{"num_hidden_layers": 9, "norm": "layernorm", "norm_place": "pre", "qk_norm": false, "tie_word_embeddings": true, "init": "normal", "init_std_o": 0.0217, "optimizer": "muon", "learning_rate": 0.00678, "lr_mult_down": 1.5, "lr_head": 0.00413, "schedule": "wsd", "max_seq_len": 1024}
MLP neurons of a small language model. Each row is named by its layer, matrix (up: input weights) and neuron, and shows model dimensions 384-575. Each number is 128 + 32 x the weight over its row's rms, rounded and kept within 0 to 255. Numbers have three digits each.
After each neuron's rows, "fires on" lists the tokens most often at its 100 highest values on Wikipedia text that the model never trained on.

L5.up2058:150160121117106177186149093086082143115143108168181192102134104114091119138067158101097151099123127110135165116159099164130121139122135127110117163139136095115161147159139109128104140081173156171045126142148202090097157149173194174146133145148156127111170155165071172094122107093144109150104167098136068196115160170119145083093133131119141106184152146167161131167109068138149111142142093177145172101116090135170104162142211148104118099134146090152105129112135159116136094132140094110086135121176189103126127105095111182087125138161138111131164083150120153128134110155127158136
fires on: "9", "0", "\n", " (", " '", "1"

L5.up1411:143078133134123112155101174152139116135144150183106098145157133114138151092132138091105099055094122132172132118088099147104146124142126166174160153153083139113136061117173072140163120091106148090098100104120113084173094112068144113158075067081103203081063150177156130100105108157142223128117196122133093123098110116130094089149123159108136097144154133157104092086095135124107140132104120139061103137155101103138120063154118145185129149138172159176104060070109104145076136095098133147132168129153153129154107116137124152207181115135112174132133172114112222158188070102073145145
fires on: " ", "–", "-", " and", " to", "0"

L5.up965:117074147165080159162083137096123148090217089132122067122188176081129190129109097078072133081176144123079115127093105180169102072130147163113154082121127178191085168145099099107084118156164160205177138123156118122174152085093133122122143131130139158134157150090098185144177110102065095166146107097060145095124161112130136109154124127170132142121135117116120080135125068087160140128109078161132127046144142077122093138062183175078163159129135109167130157138122146127146086062134173090161157131112147161138102113121096119141142159131140148143101133156064137097128118173178069149
fires on: " "

L5.up170:173113155126134107131134212133162111155149110124150171154086148088125111097184181108116120141107155094095223115067152165107098103119117161118153130124137172115095092113057156103147132070087186159110119159175173100096161095137149131175117085121124104133118151134109141127034178103098140131099128152066125099147162103084100120112073148113172094187114091119151123110093082175178096070206132059149166084173103161175180103124116124111184156152113131131098137130138102113157150145170112135097146102121138114133126157073141136165116149123090161133095128167122144140127114153081146181
fires on: " to", " in", "}\\", " un", "-", " into"

L5.up2632:109123081130071121146099038137178107067088135106131115133154108134110136105093148156142094102115122110170219134143180101136147089150110162106134185159083169088153111147156150116096115126109171157153168143108154159164096168189141162135056136194134100079156127128063144132121124149110120117108150139165153144086144188144104125143125096128131138158127111149164119098094153120131155164084170133099104166167188133098141130098120150117083064136134121193136117123111070107085149124116138147132142188141114122063142077141107148104121135100143097138162152122131119122140135098146135144
fires on: " F", " m", " (", " M", ":"

L5.up1420:087117187143128071136054133094110175133151164151148124079164134158076111171117116161177114148162147129127133113095118129144157125168164145165128111142143160119147067115067076127164151158108133150103094066107120088151142141118119173089182118151084100131120130161072085115165073165148083158112172125143147140094103100112106120120118150173090111104089106153074134134144129121098172108110183148144108125156130133145187138113094138174164139132123075194144157129162162138099103132143163141066127175105158151125177132148132150111145153211148105101110083187112163166177099095144151130
fires on: "6", "8", "4", "0", "1"

L5.up1730:168106161103133092095113133148139065087097118116072131102207171128174098139149164126126103174085122161104095107139137138107115051111089132134139111166133108158102153124098100146138163090174168116147132109159101138102112121152086073107120080163110082169114141148102099130162049054164099108150116129065130180147113121140083087148114110131140139109118148098122136125140124135139116143100098122071165091164162084103148122145154166174160159131101128120108130145114147143097170098172116084082146135104171137113097157168135110119221094121158099129212138127127154176044094119176084118
fires on: " ", " in", " %", ")", "(", " Party"

L5.up296:162123087050129099146107151150089115126155192196106134108119142084174159082169080144123135092084184081118121107153145173103105160111104085095129124159143152169157120124124109140081116151138164056092117143100143078121117061103157143170117162149127085148140105103150111094032105168146122148182112070138119109167116215116106178135108124115122100107111122129112150092077155062103143123202131165226200059049164165103193085153113123165148115145123133106133193073195147104105197061163158125139134074108152156156126123134144089131127104109170167122136113140131096183055153156106077142
fires on: " to", " as", " (", ",", " that", ":"

L5.up617:114088136112121083106111153112136163110120093097196206160116157179165070131166143117080167152111142151148123080103155141102052154084169108178123153203138145140073080089156164097076137118142136131130111142142175147067107152167076135135145201145168102152092105160140079166147153166101063130187143146149173134117127156163096090127145150120154136144182093149115121152128183127142146111121155138145120177124147117189134101122136059151163094151164129088117140151157092164112090116145165126124084106132104142120105126122138074124105128129115096186128106106122130116132130126146082174
fires on: ",", " and"

L5.up2214:090155132125129103107145120127124109130130131129054109188168126144119135105140145108182153154106173172116131133122118136086110104144134113092077086110100127108100158163145148145158143129096116142136089147185134133188105145141159099155142098108131129159150124146124170116136162189198127108156137143114160077181134146134160099165137172183096115077104044145130145146151083147094065095168128124136122146136124129114122178123175099055091122130197114117143160120142161134161093134160111125110166130127150119196168076152154130100132155136114155110155171104135176178093137120128139202
fires on: "M", "m", " M", " m", "am", "em"

L5.up2569:094048178128122111144105162158103100121139106149150074128154142152168089170094173176141173134131163113112113102176150138069093123150119087146057161161138140194120106107139143082146135174100098109121096150115140140073117192148177042145098114091153147081063208083125158119123146097105121084085141152122118063134170107106138128079173139183147197152158163128123107139105189149152107133152212096136120175116123122138133133140125104121157144121137129161093125148114121112154128138139070079127089136113085113106102067177113128122078108160113137112128068146154177114138088185123078128
fires on: " as", " are", " the", " is", " was"

L5.up1073:131109084088118105157173109100137105116116132141061075151135124121033152153140115126128102159132128129122186135128109121144074108123065149133107162155082144103144158164145150106159127115115127075168123134086137110160079183120127066119160120091121129170145122138093072103168126123092191145192140128078161123133130111135140100211149116106124161134123093164155161117098132112127152092137110114125131146116092142053172171094123156158124130140129149133066114044099119081118075112082173137140173133110120137077073048188107102130136183206100147089121167144121130102078098139166097111
fires on: " M", " Y", " S"

L5.up1659:106102117101144135140162095116065172058110129145161110130135100140128105099126152108093090136104158140136084143158163051133153180112103095097161114120137119108130134050106138146067148102101095160120210074143135119104115141116079159151099124130148104184088135067123138092211123174086121205118103110124177141164115175049131150145106114126094137169087097114136117114114113096051150096104088146175089059158100140083067122142107130127128119118095145096052167133082093151131130184148158140117127168123130158152091121111203144156143098145136164084120054137156071081170175143149129112
fires on: " |", " and", ":", "-"

L5.up592:089099127126144178177167097096107101101155082159148142194148161147088163127104130100164111099155126108116098116186071096163143119100114129085137138116136136133090151109165125069082183128143160179129136140093163079158115119110134073105132141091152143108123124115095144146154105106135107116083139119063197125153150115134081133140181067139215124119140107089103102138130110076144113063136064136135159137133115142093138167138108069108120191135154093199154164165117138091116133183118154177158075147096120078148166075194103137102195103094169071104148162070062130141088121117113161115
fires on: "0", "s", "9", "1", " mid", " l"

L5.up251:123127127059128195098131146161110090101166164114130184112091150094070102114112102090140146131080093140133102188063123129086131146121103085143131138137142151081110124128157142108114110149139153176117151095128172155095117204127138133113093143080140177121120130111154047129119126134150090144129096108142090101191182163114073127110089112058120081123115103151150150114161180196108097167150167157146165118079111096092138147121093143119094094153091168125125105156126104153183158048091113143153180139131091126146184101089158111126124120135131124158133096180168132187171098098108129155
fires on: " |", " no"

L5.up2673:108098119108071081145135138078101200091112137137173118112096148132087201120186153171138139145080071094140105182115104137155106107115156123187166145115101178146084175158111155158146131067117087040124162120087096110113121123132113136121152085147130098084068145116107126143135112143198126075156164131104139146091076110112091100139190143166086127180198105098145095135089132134134097118128078103098157129117096135152122133147069124144147135177025102084113115106103128150143108099111190089152150103154157124116105158155188080121160126077124133131166136123136076161143106179117129150
fires on: ")", " "

L5.up2156:082123083171118094207167176119137182109111087159165143113160143070123178115153127109114173182150123140115115097209095099152150132167145126058089158091127154191174121111117109105140104149088129122105103113168158135190097183106087068138138126106187166106132071124122137140102152066132158100141156091143139146115139124049114130134155126118109098108102076161135100102091152131112102134087188138118138123118097108195129105076128174048125096133085183116111169131094141150092180151120139095062169070117164147141111097111104143139142137136121126154120156146095158100144085103148145053
fires on: "2", " ", "1"

L5.up1520:094184148168102035106124123058054184099104179114119163059125135109122130123138163160135146087172123103106149158091158166137169097137127130131125129137131125131201135109136039088145096169118137112115149120130128114116100141166109154144147144111141131141159098065121158074109107109149124145153178117158188147098064130130172147117184117106161166138149117160136157098059109127138179159173143201130124135100105175146127138113114132160177166135069095071135098164137136142103103122101124101106135117076109140090181174061082095115150126143042109159168097071106124100175130166101131131
fires on: "1", "4", " took", " main", "9", " take"

L5.up2434:146110080156153117118127107151196097150119106106136131175159186154137118139146116076108113147123129138105124155122150138099183151112069135159152149164129138120160155169170163126123127123166129126134114135158152091193124092158055137148171156091098137113051058083142079140090072135084107127072118152170110147104112139115164136152143109052142081126188121189210145211129165070142086139164098114121085132151101089197166149127146121105105136129173079063061116100198132113152122125108179106160106094107129128101102096152110139116178152123147106120141130129128113175105118100144163122
fires on: ",", "'", " |", " him", "–"

L5.up567:155096123112130133129171131127115161163125243102138141064176100140146137108115138127130098123109158167150071104079139071099080122181122154188134136203152083123123120130081069108124096127037116092147093107146128076142122168125137158145092149181160135103086167138157120135090110113095106189101128088113110107221108098138173123104104138076155086100124106137077133142107075143052175113140121122088141124132092146161122165075121143144147126164130118221097113175137109161106148128123128130084114127154107154122128135120203104191071134213111148155140183114104142157163030098205167175
fires on: "2", "8", "4", "0", "3", "5"

L5.up663:174161135129111131144074080158083161115120126116114161088065099143127120141120113138127195157151111140108166120196069117158147147128146100168171090152142085061129133138106159108165112101127114224111069103084137107137099095110097135083107169094112129125108114155078157108078124100092061062081091143120154165074193188149069086124137247121168170099124157164141088106130108108112107129120094145116142123163117148150147068118137159147039138140114085164179099078153168140080146102116120128113158136138133113146144124138214173122119120115204097143140108102101159173179129094133120138
fires on: "3", "1", "7", "4", "6", "8"

L5.up1164:047129125122170106131160151189086073141097116095092145122176127147124116122124082142097095163174107114074059149085090153113160146148129155131119067061138148113145167091105159160098117083117098143139148078135103062166096118124147115105125164105124111179057119142135132146152160179109109107107132159061141142107074124126064111127130125150132072071107128119132074132158139080120110134190101121080073172141109107141082154162205088141112121100147115126210090122140112136080110091098140099155168115061123076134076113156108148117161144119153222088141174158121126149116160129134132053
fires on: "S", "s", "A"

L5.up2591:120099086092140098170168143141131143122150134194121183151135083122120092108118119180140129139128140178090134117146132149086123120112146102113117166178121157135139086077121082061164164177107070150113153139115176044218108050132120111155098138110154123149157152156083117179133158166134139090143093126109137130085105176057149154160166161121124112157158149100130101133160127155147122086083164108097170082130119119134129123098176157098123099150122148165156112168103129101162188186114118126104111131126122146124113112067111119148126132139131132175143147105113153133114154120158123122
fires on: "9", "8", "1"

L5.up627:225115111132158166140166101144141177135116156111118172155121085080116161083126082141123133096126072131144174176106106112160138097111132142203191083105100139140197190116116134171112138118159133119115115088112124120168139140108164118152174149159123176106072145133121098152196135129114140127040119105125082130185103110149145158116138153138138085163140091116097123121154110178094092115113131122151119171099048141102142100125143115214095073087212143084104130061118207088130125125193160139155140134129128117132113077086084146138073122079091116060163133208174084138140121109129110130
fires on: " P", " p", "esar", " Quint"

L5.up2611:102107131079153127124115165157135066121113137188167105121154098126131113104070125078170091111130156170140151124219135125160127126166094171116172108118135169139084104138099127156160105107195167087079142156142069140194132139129117135095115109195085120098092107137070141121101099126086190138136184183151127090078110099111162133173144129183137071180117128178131089165082190158096107144153162087080111162180108114106109140134125080063133108165142112094121080080102161077092129110159132113164101112092128075203154154130124077157142123151167134058096125121148113155121177097152140192
fires on: "-", " (", "5", "8", "6"

L5.up2792:107048173102131178129149168119128140148119154128143096172113166102115097213128119108134104159147114092093178166089127131092131104167120110123078147149141150152174148070147161112070134104092144131129161169134150105087152089077112071174161162060135170103106164175125133121143138110155132162156132139162087188114107139156101105099135105102138072105159168141101170114137137171150124140255129200100101121098116136115097191133154105091163098138130156174068096094113164102139154130108116089142142152110129081134086079171198122127148087133120106182075098149071178158138146144107120108
fires on: " |", ":", ".", "\n"

L5.up2560:128121132124156131154163074141173119164136167118152103130126082143127087085114147111115096129115105102140047137093121139189090118100149093133168154134123138125086138124127106103137121106110124155105169144118087173137129131134157106172137121089137126112082203097110132126157110087081107114190156206129107063134141070144105130103140129125156133177168077092119141086127149119111107120222154137179125131172131143153153126176137113118147184142110127095132134110124112169134118131076161135144144077105165087162107129151083194119160123123129173103080101115101155119197067150127186180
fires on: " to", "-", " of", " after", " After", "After"

L5.up1265:109183094172137105158134118103154097107165119088149179118189111176078114109227074129104162098125142110144120088167111062132141047122164139150199152147137175167086058141152094153096078121142119168120088142127133172114155106136078075127128154124096137116156079134158183159163118139097102168128098114073136174149136124100138116121149132119174110166096174146137120121163147121153150166161148113119094166136165092149166117086157196127094122124113111144115141165156154147115115168145160107118144126113148159155079166142146058195140164149086118178183162135083174177153154172098091098
fires on: " ", " the", " re", ","

L5.up2590:135182186080134137120130119115209168111138136124142118124114131168144132115124124119142136126160083068092156117121109171159177158212156154162167164078070126150113105119115115149112136168128115161204179174109092185111106084116125097115143147158182119085156130150097143045143085091165126157064128110119090121144141147109135180140073180113109170134145083134178104063130101130155125126124083145163161124149153106079126151069177106125064098129112082142094148093116168077098161091122139156166124145163123115105157101150132143088139137092162108170092073182035086105148129171079136157
fires on: "\n", " ", "-"

L5.up1386:146067108123105178104130142127129148087083126140138114102160176099122112100140144139136158154114077071100145152076105118171117147107127166125124169119084146105126183186156117134102150138161152154095131080086159130146128164178128150103152141126157198082065177172134177088152181114114125083089067126154077139073150141204096131150143112118143093179095103098107119077146127102083149115161155077173122135111131157070099086144100098126127072143163114136148034156106141042108087186065102108137140137137132135139157089051175100079091132091137151098120092130107076115140101174096167189
fires on: " at", " |", " to", " in", ",", " from"

L5.up209:130055117131064137108134131179088123107146142081195087163103116095159132114092090168157201135115110081143092133161186141146095116127128145120131097089128124186203135130155104077130089150198090155156147068109113146113114143155107141132085103101158136094047093059144081180096071153187141141086097138073163115133087183119169083116119070152156112125110093096113160120136070097130148114137147095114129142054091163129119137109138093148157158131127148068146144091107155132125145087129180116107183109129102182156102116160129148151142161127115111114160124172125090150145091126179205064
fires on: " T", " ", " C", " t", " most", "-"

L5.up99:118123110140127253130142167113120110070152169104111097176107128122099115114102140145084103178129104139089132138156143158129135149118089160137107045090150171090132138068137133134080100138111093161075154104095123113132171117159102085117133168100159137119210089148108061107160063152145079127085102183089076118102147094128136156157141164086134110127140103137060119099137157144091121094255104151139124128148109185097108164149141063076159112162160128164085118130130132142087137130117175135148112130094144152055112173171105143133094135137085178156086088134080131146120145154141126134
fires on: " |"

L5.up297:160086073100082086178098114088138174039089063133220090134165141192155106122115125134119156162070128123130163097124124070142083152170159125108118202147098164138139129108108106136124110088085127116098180162113154111149115115123128072094118101106149095101113160108144133158128131131149142090088153107165094091083172183130091104114139083154141143198119138174067133114162141113132164133145227023120103127132155145107141136204130131116147144143082140133111105064105155110175140112175157057144150120128169179168111122158103156170190184099131191119155156137132179095100168158134129140
fires on: " was", " is", " and", " who"

L5.up109:150115118097159110082054205122139154101137157133127115072133114151107114148162080129135139167079124116175169120069139149084130113117123145101104120154129127157101125100144131108143206182119162166094184157111126125135188147149169117099097099050169145131170116199129152160070105124134192104168078158146084097151147174113086114106109082100104132139119109193105158098135192064056126175101112165110148114089182141170174157103147160187101124168137141152113119117086208123131176079114173112126111137089174155111117091147106192116106177122199165187186134135127154169136127097066116162
fires on: " |", "|", "\n", " a", " •"

L5.up2310:141089115166057112118107092168088152081115179142091089146148177105131143130129122095080117117114142092133105112162136156129156058124147093107088122122136124114150137187116062167121123061145154132086110118113135132109175194090151092173151111061174107106119088132115147131135148134144148116189109148075149176155131149117144143088074160154084054123158079146123170112134125117142131127159117119152139213145176177143122182111145156096154124158110159143079107103137180085075126099145140179183119143136149112173119157188080160125110107148115172065160093167080146183123095100172123056
fires on: " I", " (", " Y", " [", " X", " U"

L5.up1710:069122156121108127126147156159092112075141062116121101152134117120123106098133149115082090108074150149155096153162115128115059148145098100148134186135144108169181167154107080138108142144053161187138123108074152158144109130095113120121117112081124137087113095176150104112117154101117159138144194136103127153117139112128159120168176147095158183169203073171134110107125138166109114124078145134122112189147094125139138137113104177093128144156118141156110134083112154105085082103164108100180162142121084116167097141111142146138159139134108164145117116121133166086102080185152115101
fires on: "0", " ", "F"

L5.up299:072105183089119188119128119083108097165134150126144172108121151055113111097126105123142059137104191107116121119172123120057121149086151113137072117092116160136096133150166113138079099099115102106088147096130118160138166156099120134150167131061123122116131118168139048094074178146130076144145043119124127093091093096127181099151075160122135131135161188112147127154133138111140059097172113080107084155063111138076146183158121142148145168174136150136155103169142115144092139199156135126094120109190116131116096151160071208131137101125133114088117093100108116139151181168143142124
fires on: " |", " El", " La"

L5.up51:079099142169138079123093153175106089132110105165112121088156152155147136116086170128100102123178122118122131130130172160133137118119134060190085176133162145132144084135108164150083152183148112136085133111180099127082104174079100136058105141161166146108071135106127145159101162153115093154109137189103131125160132119105101155144126088082145118094169180143099171088105135120115168089067130155167114139080094092129092169144128118135139137157145111129071187154154122199155142142123154127105130131098088174111095122142086126110077087138134111087098152110127096156129137148119119125
fires on: ",", " as", " is", " often", "y", " are"

L5.up2113:124144154184091132142146131178123141127133156181175126143108119121159104102113118127089114117112073078105167066108118129140126138145116111130118101100114081059092118179187124109138125134098124109126177101138072081176098154129103142129146125152165163144126115127111025125060096133142092140122104169128119107094081143165141133129126150176099170191135109098143133160161146143073116098149116102131183102128128143125179147169133144112096161152172081031142144102148125093105137054164112131122137183160073173200122150091139150164115124116125158138161128087151138101157127202143137121
fires on: "-", " t", ":"

L5.up2092:138187092136177138157171095155134171093136151106135161096153173109110091132120199147135143155150087077115123082182124140115122099129138156124107198110105158084197132124144102103104196078106194152168119131118104089151120164064103081087174087133150143055091151112146148126113149136141147104104135133143123078135194202146132133125106214139189085092168087163112085140145135164133167096153106152073120118140135140166155135071114101113177110129086170096166098159144137180050111141178140167078122071137150143079089134107053140167225109144137123089147124132112059146125170142175146128
fires on: "2", " R", " r", " St", " T", " h"

L5.up114:111174128057157088114119118110167151150084164067135082081111116137144113149164117058118080151155120092090166166136156089112151119131160060145132090145078088117129173101081157156074153124152101117093157118086114077120111106082120081132134123075095148105090121150118143086079066133122128152083087111129095107123080149123134059125109129136118076149119069150087188141135148161063112097255100102156138121133079203084186125157111148127187136138170189135131134173136165101137123196081083145111103079115149144157140095168228102072095070137139178148071127103155146137105088192120137113
fires on: ",", " |", "),", " to", ")"

L5.up1979:116126136117116188118169156119098100115168123128164148153066188096099101156082178152080128116101148117118112146111105154163153172113109150145100069165144106151141159126093141162075129159192151135168115105124134117093172105133118129121175169104142141087167137143154120145139157114113118116143124136108146144139149141128137141143144178105173215135125094073168155200158112148143113129255170056100112171117131156100168143063106113132113118164121171085138059166139156051119126148128104142102101044143096082127155103175130134149091104082127093110151093120201166144165171148130135086
fires on: "\n", "u", " |", "ō", " up"

L5.up2451:110176100144096112192118190163132219116120143125098114165134113090083088090153091114146159122168144098076139095145112123109145138170148115119123102125107165125118104126113073139070132188167103126141128133101134132190137109134115093119171109161113137124163177123069179149103143110078062149164145104085156094099208172094095112092218144144119136153107161150148160139082118175146078096177101089174102157151124131107167155096129125162155109089161124146109127101130161132175134103138068090081126157149096074135105077120140111128149209164131119117198158158061145089104175164101100124
fires on: " ", ".", "-"

L5.up1020:073174111135154138149171159159133097106136049123082133148170129084059171164137129112130085129115092141110158139133129109129116148147107142124105154146133170089143116143115119087100103090101149085154122086155107096146125097124150116138135114132127133119117080183106136157101154149116165060163149098129136092183131164075207200171124140099110153151119118144108177128115066062116092177255131167155121124112091155173085148120105100134152120117135102100126155103126157151104132121134150144137114154124148139204100074131085124124148174141100140074147123109085098121140137077172133103
fires on: " H", " S", " K", " O", " D", " M"

L5.up724:065104122124140210139082098091117083146118130139079110149094131048110108092162098125140092177170065125091106165078115135097116096086106060074123118204140161128096139129133138112129142123165128147100149072090156152138133077151162135137138158136136133151185083133151120059146098196177109141174116157197111114075062066137124114163151144111164145146174108124098133168155130115187097178197139156138166143111083103103080163122128126131112098101102159127053105177111134161107151145106105127110123126149105092115106154129172123115081091144072062145072062134132184133157090118155160117
fires on: " |"

L5.up1996:142116161178170107162079111101100106097121137161139129089104113126069101124162142098102150101105102118106171162061087130196119121139194145125144108154111181133206118167163082134132104127135094107108159095132160124139161146145076143093083103122158105162084119122144119138089154090123129166143146189151048152129129115122143110107102155123145082090127148067117166196117121135143164216163171146134102135135086133129134110090127141149147094114170191199102117126129115107095153120159146108131038092120147080184083156114080134089137142101115183138137137181103143122102116125123129139
fires on: " (", "(", "–", "'", " at", "-"

L5.up2745:142110128148088144038139102118135152140134099160137122175114112167135099130130220170164112155030104119141170073107150141129111095071157088152102100149131152187131108124155102182080107085139121154138162135108071096177126163202072119165093167137174142118076130201156071073133138182136103208143137156123168099112146172145094143061119204127161159138170114092154138089174097168099083112174151132159162172117156128135144162125077091155095122174076137142104145159127121175154106107082155080111197159084114135073079158138152135114094157081161166079088061121119098067132077145123119158
fires on: ","

L5.up2417:137119128177167126120141166189159108132109155160162175106174150163128131129067124149076076106133095121115198165187082105111104143122182127144082136118131123163136062114118126138093163172079170112121102094162126141117114127142116171086106141128167177110141098136096088150162165091100140125149136125143124137140096188116078079133126118148104164222148118190138170139139139168122145176144144096170124061112087098093130191131074104118105146147165137102069144166102069114152140129126075122039152150139155130122119060098067182148171127138159068126149120156160188174104099182105133201
fires on: "9", "0", "1", "th", "8", "6"

L5.up2752:141111167097124162120121145107108136105178130133111080085085162113146120130124103099134128102083133139126201174087078139089117090117163008192117138081109107066072125104106129107127104161062068138199173122115178140130168114180081119156048118100127062138134113158087091070113082142175162140106167200107161102143115107074138087190171117149100163159169119145129175123156129123188111080165181121193111132143125129127182096150129132115113158109115147100096177093119102175094127193137096090104111059144134130150157075185103118139137115053133157203163121116114125164161160163091147192
fires on: ",", " to", " and", "-", " l"

L5.up1361:166170120109123118133211027173143123092117155120140151172153125064085108135185191148131087094133126107159111101163126093116098161113099151117093148114089145190126096134133113166144162123138164097113126143173039075162122159135144094140200120086148153087127093111111104127170152159094169134062140167095149148116068118062114166128133112058168097132091172167135133102142170097126136093136133119099190123095144120096090083155054151106115139110120129142106086155147134133151121188121138081116150107092161125115098144144108162117198168090101109172095196156072126143165104162114202087
fires on: "2", " New", "1", " R"

L5.up782:153069086122145167091076180175176147113160167139137112184101133128077110081090126152084085110148138154093113137104163123101156176167111144103161157112105107116092110159111095122145171099096166116122146136139098082100071128138158149130175112117154143154135114093144094116117148151143111114167167176148093123121150123101135187162110143090145151171070174150141153068068064131123096163080150165138129143149102171111104134185169176103122159139102083085147099115086132115117207061130157122077116134159137182117151082135145147138136087097136165094158107148126108102199123072095130125
fires on: ",", ";", "i", "u", "ou", "al"

L5.up801:152184108173155125087157121184102125119187087126153155132093096058179095166118107108063106213117166118066119135176128107165149129181149127199122111130117105113122138187149137104165147152127114150105200126073151180141104123120158125117137186154147045144037119115117101083129156130086185124131109132137124082179146104104144072121122137163102153154025155130054100137121105161113111080149109070064099151145076147085157111105146131151160121148148129125125103141149130112087051123130202177125142091128147129104116120126087071142153147081127105169107135136171141160111128158113127150
fires on: "-", " p", "0", " P", "1"

L5.up1775:128131138136094114164126141136071143086137123157148149115149160138085116114150135161132186159169111142150126152142124117096172095172148119157146147134096108162153149068066093197133173090162192135182083065146118090159130140115103137117112126125112111086118071154104114085091107087047089128133117099124124148099124138061131149128198099121116113010095140153153141105114124090099129114165171145147112106130065078146107155135118210113147130219156149112139114140173080151063156144120117099150180062120089142167069052148093123189134153091140175099193200167097115133115091059104100150
fires on: " "

L5.up54:160145138152153164100108157097058128117118089087129083153170124115101132129176131118101105147181119108152092180163138156102145098198195126127100161148154092147136150101132137116098130153148107132090102147062127109160154096154066124157181139087108161111176104066110067131178136158122180093111108075092171184114129072186208101125113153175114080107127162082126097190163121119114174142106164155141139118112111123142134154122120127137185144156122101129162109127188129084158133089148068095103092120153129094091129104105098110049071145101130162158108091170105119085113201143092154148
fires on: " ", " |", "–", " by"

L5.up550:176074101122091117143048179131177144082099099111103094144115135163132133115092115130113091160118114128157158084098133133120133158117102094118102136120082126160150137185103101113111154134096141162143078151043109149079100172100112120096111123142138126084096147115144154151155151183126092178135144123141055173152122164155175167154145083119159131155129115141116136072109153060104077051145211087144112156123167150139107130153123177123166126110118106095089096164159126179143122195163114052144185103111091106127221128179128153101177093085122141113092140126147125116117091144073093093
fires on: ",", " but", " as", " was", " and", " then"

L5.up2251:152086143120176162175175199156098112044165110087162129079151113132106089138087146176163150156104149119183157105101130091131136128117161118115136122184143122110142125090163117141090144152097150160098128163131136146134104175086112106128110177104156132134172160103129158090091089143054108134081124120152068123080182161076151185110155134091032141113059127113142097131166143067117175149135108142073106172112121192234123113166133110140114130167138104182146207114165097160153083138151155174147135173089123134151167150114154171149151136086163099141145085132097102186147107153131119123
fires on: " that", " or", " and", " as", " |", " from"

L5.up1001:140155115176158167116136097139133099161132105122136159090122091146107128192113082118079100141133142092077115154159126112144151110113057080124037174125192146102137123081136081180140145140136098100183143106140161179156129102114141143139106075127103176137101119134087142094172084149124117074064143069152113140149165191136069093155175047137114174137136133155127159134142099146083108070157147096131103149140164133136176205122079128144150154140135113055111112192080143171105112102171165120123084071164117123201143070172182125043111111134114156144105164196090162144091162105138124121
fires on: " as", " he", " with", "2", " him"

L5.up610:147126126073194118115070112142059121176158168108132136118117123157144087154099091152141094134138095133147114102172091128178130145152077126125108081219163109129043104110107159141146137095124134189120044114137114121131121156182096133142048162080124094156145099151200182117111128134158154140123102166120139170115167088122110129163078191182111090169110113092120191085117145148152147106181162160123132080128197109108113098086108156096106159122178130150145149134108190124124158176173125073115140173115187178129174136097097159123115153193098141115116185167148133083177138106171161112
fires on: "5", "2", "6", "9", "0", " ("

L5.up2507:130126163125091155142134103133112182089120095182150184063124175175096086095081100172128089107107131110060134098167110125102141108154140171140101120078130114188138099139134163133047123165152116165128121121090155129141158126149097146104160124172132102068097084153136143105117165066133125115139140123114131080138173178142079086113118123114167117143082148162155101214154097099161146103158081136169106097124074120116118179146109202110139121150166156111140112184136121079149089142121127097164135130169164156111119153050120175123145078186141142073150063096171128180125127135127069124
fires on: "1", "2", "8", "9", "7"